config = dict(
    num_key_value_heads=1,
    positions='rope',
    learning_rate=0.0119,
    schedule='cos',
)
MLP neurons of a small language model. Each row is named by its layer, matrix (down: output weights) and neuron, and shows model dimensions 0-127. Each number is 200 + 20 x the weight over its row's rms, rounded and kept within 0 to 999. A neuron's up and down rows have the sign that makes its largest values positive.
After each neuron's rows is what it responds to, as a language model described it from the Wikipedia text at the highest values.

L6.down0,211,177,185,214,200,189,182,215,163,240,180,175,217,206,183,198,214,183,207,212,197,189,220,201,205,200,200,189,172,179,231,171,191,203,191,197,201,229,185,222,238,169,184,199,223,186,205,200,209,219,172,226,174,219,184,190,189,222,205,166,188,206,208,197,181,218,191,221,201,233,197,229,229,208,215,226,217,222,215,192,225,186,200,212,187,238,193,209,214,221,212,201,210,187,168,197,212,165,200,195,182,192,211,211,205,189,168,195,234,183,190,184,201,200,245,168,181,207,193,198,191,220,190,186,189,200,207,221
Description: Rare names and place commas

L6.down41,196,182,194,186,150,193,201,209,180,169,258,183,205,212,198,194,180,206,177,206,222,208,209,223,206,209,231,224,212,197,241,215,212,219,225,224,159,198,204,230,217,208,200,228,168,177,198,201,181,192,185,204,192,195,182,210,222,196,176,183,195,209,159,225,177,176,241,210,201,201,195,218,181,189,211,186,211,209,242,194,202,157,206,199,233,214,190,206,188,167,198,196,218,209,211,189,222,187,188,180,192,187,219,183,203,193,223,223,195,172,196,202,194,183,216,250,234,242,236,220,199,212,209,169,188,195,197,230
Description: Word continuations and headings

L3.down42,190,197,212,209,205,227,203,241,203,203,176,168,199,210,189,200,210,208,189,178,174,204,176,195,216,203,172,189,191,169,205,260,231,192,198,215,209,186,176,199,196,174,217,181,206,173,175,192,187,193,190,210,192,205,172,220,200,182,178,189,180,202,227,193,135,212,180,209,217,202,206,215,193,144,220,206,193,200,153,193,211,185,201,192,205,208,235,205,197,183,201,185,204,196,211,195,186,222,97,177,215,216,198,198,208,213,205,199,172,193,190,199,175,235,210,210,202,199,205,209,193,246,213,207,163,204,186,189
Description: Separator before a following name

L6.down77,225,193,195,206,199,187,219,221,227,204,200,195,206,204,172,217,195,202,189,206,219,194,218,199,214,200,196,224,202,182,201,183,191,246,181,206,208,206,232,165,188,225,167,164,162,151,226,188,186,191,213,217,222,231,177,212,178,196,207,200,193,175,211,158,188,213,194,190,218,263,184,180,237,181,209,230,223,227,197,185,186,205,234,202,217,184,193,158,202,176,192,199,173,172,205,194,199,193,165,171,212,228,175,186,180,207,183,197,207,186,214,204,207,195,189,234,168,201,192,200,248,216,174,218,202,163,190,174
Description: Plural noun endings

L3.down173,171,227,217,163,213,208,208,187,169,214,190,189,149,209,185,207,217,230,184,239,190,248,236,199,211,203,236,172,191,237,196,171,178,199,201,231,184,200,220,218,199,191,186,193,238,163,205,193,210,202,173,214,199,195,212,182,219,243,232,201,195,211,195,222,180,225,214,186,208,192,232,214,210,184,232,192,217,200,216,195,171,203,227,155,221,181,227,202,203,201,214,177,217,215,257,231,195,176,233,179,220,200,221,214,210,199,221,184,216,190,201,237,215,207,202,216,219,222,207,197,200,211,182,199,202,198,247,186
Description: Accented letters and line breaks

L7.down251,200,165,185,187,186,184,196,207,214,194,188,170,201,220,217,186,203,212,201,175,197,204,200,195,209,220,202,199,241,160,232,212,170,236,238,174,195,178,209,185,193,186,203,220,209,215,252,216,169,179,195,201,191,163,190,171,196,229,173,178,195,169,175,192,179,192,222,214,240,242,192,225,192,166,166,195,229,199,196,204,197,168,194,221,176,183,216,212,199,214,202,166,217,208,187,159,184,228,265,207,203,177,221,145,227,176,192,210,220,189,206,204,190,223,199,222,209,202,227,182,183,169,216,195,179,159,189,196
Description: Post-initial name continuation

L7.down101,194,192,216,190,173,223,210,223,193,224,226,221,210,206,181,222,206,192,199,196,199,213,197,207,186,210,188,177,195,201,203,217,198,176,191,186,200,206,187,201,205,220,174,175,212,156,217,227,160,211,222,166,164,225,225,165,177,198,191,192,211,223,187,187,183,178,176,200,186,238,180,217,235,196,244,208,205,205,185,174,178,209,212,200,228,191,210,243,188,180,225,167,214,211,189,230,206,245,194,175,208,201,227,228,205,203,214,202,207,219,215,190,193,158,208,150,182,201,188,163,204,201,217,213,203,239,223,211
Description: Formulaic predictable continuations

L3.down220,210,213,163,186,217,170,190,210,232,174,186,211,175,208,195,202,177,209,206,211,212,189,223,225,206,177,209,200,197,197,200,168,189,231,196,190,190,248,208,194,183,154,205,188,216,186,196,224,167,196,210,209,212,190,202,190,208,175,159,177,193,201,193,182,195,207,208,175,217,216,164,212,200,197,166,161,175,226,180,170,226,246,190,202,173,209,199,189,176,210,234,193,207,223,214,197,203,201,210,207,166,230,193,191,204,185,222,210,224,176,162,232,197,181,197,168,167,196,176,225,173,182,202,209,212,204,215,217
Description: Mid-word i-fragments

L7.down169,188,161,177,220,181,157,184,194,200,243,227,188,202,214,212,206,213,163,188,218,187,158,174,235,210,193,151,216,176,208,202,177,183,183,241,191,173,203,219,171,188,187,194,195,219,173,197,181,203,184,204,206,204,217,206,227,202,179,209,186,183,214,226,176,208,205,202,171,200,262,207,211,180,214,197,199,177,244,199,199,182,170,245,217,224,207,187,188,210,185,252,196,193,196,216,181,179,170,259,192,178,200,183,206,179,198,170,175,176,199,173,191,192,212,180,173,205,206,221,210,212,169,253,207,221,228,213,242
Description: Mid-word fragments

L6.down244,213,182,182,192,212,216,171,177,204,195,186,194,199,200,150,221,211,183,210,187,196,194,245,220,199,187,164,203,228,203,197,220,194,253,247,184,226,243,206,223,212,182,220,202,204,206,176,197,173,220,231,186,203,209,220,160,230,234,183,174,169,196,168,174,183,234,209,177,222,194,181,193,212,186,155,196,209,251,185,172,203,194,210,214,173,228,209,227,182,191,188,196,200,209,199,209,194,189,215,211,181,198,183,136,202,236,205,243,211,249,216,220,168,205,211,226,195,214,210,225,187,177,181,221,218,214,221,179
Description: Given-name completion pieces

L7.down301,177,188,210,215,192,190,190,228,197,207,181,180,230,214,175,185,212,196,205,200,195,185,211,211,212,209,184,183,206,201,225,217,191,263,196,229,174,195,180,215,184,233,224,206,180,158,168,193,212,214,201,183,202,179,171,212,216,184,193,182,190,203,192,223,212,164,185,186,174,224,195,178,171,201,201,239,207,198,189,220,229,182,187,212,211,213,186,206,227,177,184,200,199,220,201,201,192,189,171,197,197,212,214,235,202,159,174,202,159,172,200,213,185,204,210,195,202,204,210,212,148,221,190,192,206,215,218,203
Description: Plural noun endings

L6.down48,210,187,231,188,245,163,203,171,213,232,182,144,200,201,195,198,199,164,174,185,169,196,196,178,212,177,200,211,234,191,223,167,231,178,208,228,219,195,194,181,214,248,224,200,200,184,220,175,162,220,185,151,192,210,186,187,179,224,226,212,198,216,190,183,185,185,236,163,190,189,197,199,166,171,157,185,200,178,184,230,188,200,199,211,184,176,203,185,230,196,241,205,175,186,209,200,209,192,214,226,250,184,198,179,203,207,212,206,166,233,194,172,201,180,225,165,188,221,177,150,168,178,204,215,204,224,210,181
Description: Early word-piece continuations

L3.down305,178,206,223,204,185,210,176,194,205,195,185,205,242,217,166,170,207,196,189,174,185,180,203,221,217,207,157,185,253,187,215,175,223,217,230,215,212,182,197,196,185,190,179,188,200,196,218,196,185,186,185,230,175,178,196,188,200,213,216,185,178,193,219,196,181,189,226,189,186,230,199,195,188,209,187,199,175,219,190,212,184,205,227,197,196,177,219,193,213,165,147,233,199,177,180,225,209,265,214,181,185,213,196,190,231,234,205,196,232,221,206,219,197,205,218,244,203,218,190,234,220,210,196,213,210,220,234,206
Description: Mid-word "let" fragments

L7.down61,182,191,219,196,212,210,217,212,251,169,183,208,201,218,219,188,247,183,172,196,234,212,198,221,237,214,181,194,193,165,170,225,178,180,257,184,204,220,214,222,179,184,191,210,202,150,214,172,209,202,192,141,214,177,150,183,230,205,219,187,206,220,215,217,191,208,175,228,194,209,181,215,187,185,198,234,213,196,189,181,189,187,179,208,186,208,187,208,194,197,199,169,190,187,177,201,206,180,206,187,198,223,218,195,198,176,204,201,198,236,192,183,234,212,236,234,208,205,184,221,175,224,199,230,237,185,217,234
Description: Mid-word "om" fragments

L3.down144,211,182,159,220,201,185,216,188,165,195,163,173,224,175,201,204,224,197,230,180,199,151,172,196,196,216,211,219,202,219,187,198,183,240,195,189,197,186,251,206,162,174,199,184,166,202,211,184,202,179,199,200,176,187,169,190,214,185,187,187,238,225,229,178,183,234,170,199,228,196,211,187,218,218,203,238,224,201,199,221,185,208,219,207,192,189,213,173,204,185,226,204,205,230,196,214,204,215,226,178,187,220,213,210,213,219,185,209,188,177,184,197,189,184,217,220,180,171,196,210,176,224,194,234,220,223,182,185
Description: Parenthetical gloss capitals

L3.down77,178,175,190,192,203,198,171,198,198,193,203,242,217,229,236,227,229,170,191,237,213,205,209,226,177,188,217,182,210,203,237,200,204,174,226,189,156,228,186,169,197,166,178,197,194,180,199,224,215,184,192,209,225,169,206,197,206,246,212,226,186,198,223,176,197,181,161,228,211,186,194,183,197,203,194,199,197,206,180,226,197,202,187,177,137,189,183,203,198,192,207,240,207,233,196,226,174,229,174,204,183,181,207,191,224,190,226,206,202,191,208,203,192,151,182,221,191,194,195,189,179,190,186,186,259,220,195,227
Description: Section headers and "-le" pieces

L6.down157,207,198,175,172,191,155,159,211,238,207,221,185,196,272,213,191,204,178,163,196,224,199,180,220,194,162,188,162,205,187,210,212,205,177,208,197,176,170,193,212,205,210,229,188,183,202,177,210,247,214,236,208,170,189,182,177,222,208,209,227,194,225,211,200,190,202,188,222,213,214,192,227,195,194,168,188,182,195,188,222,211,172,210,217,236,175,187,213,182,215,200,173,219,217,179,180,232,170,176,187,220,183,183,224,177,207,238,242,205,200,176,214,230,203,196,193,194,237,187,186,199,166,205,187,194,203,181,200
Description: Mid-word subword pieces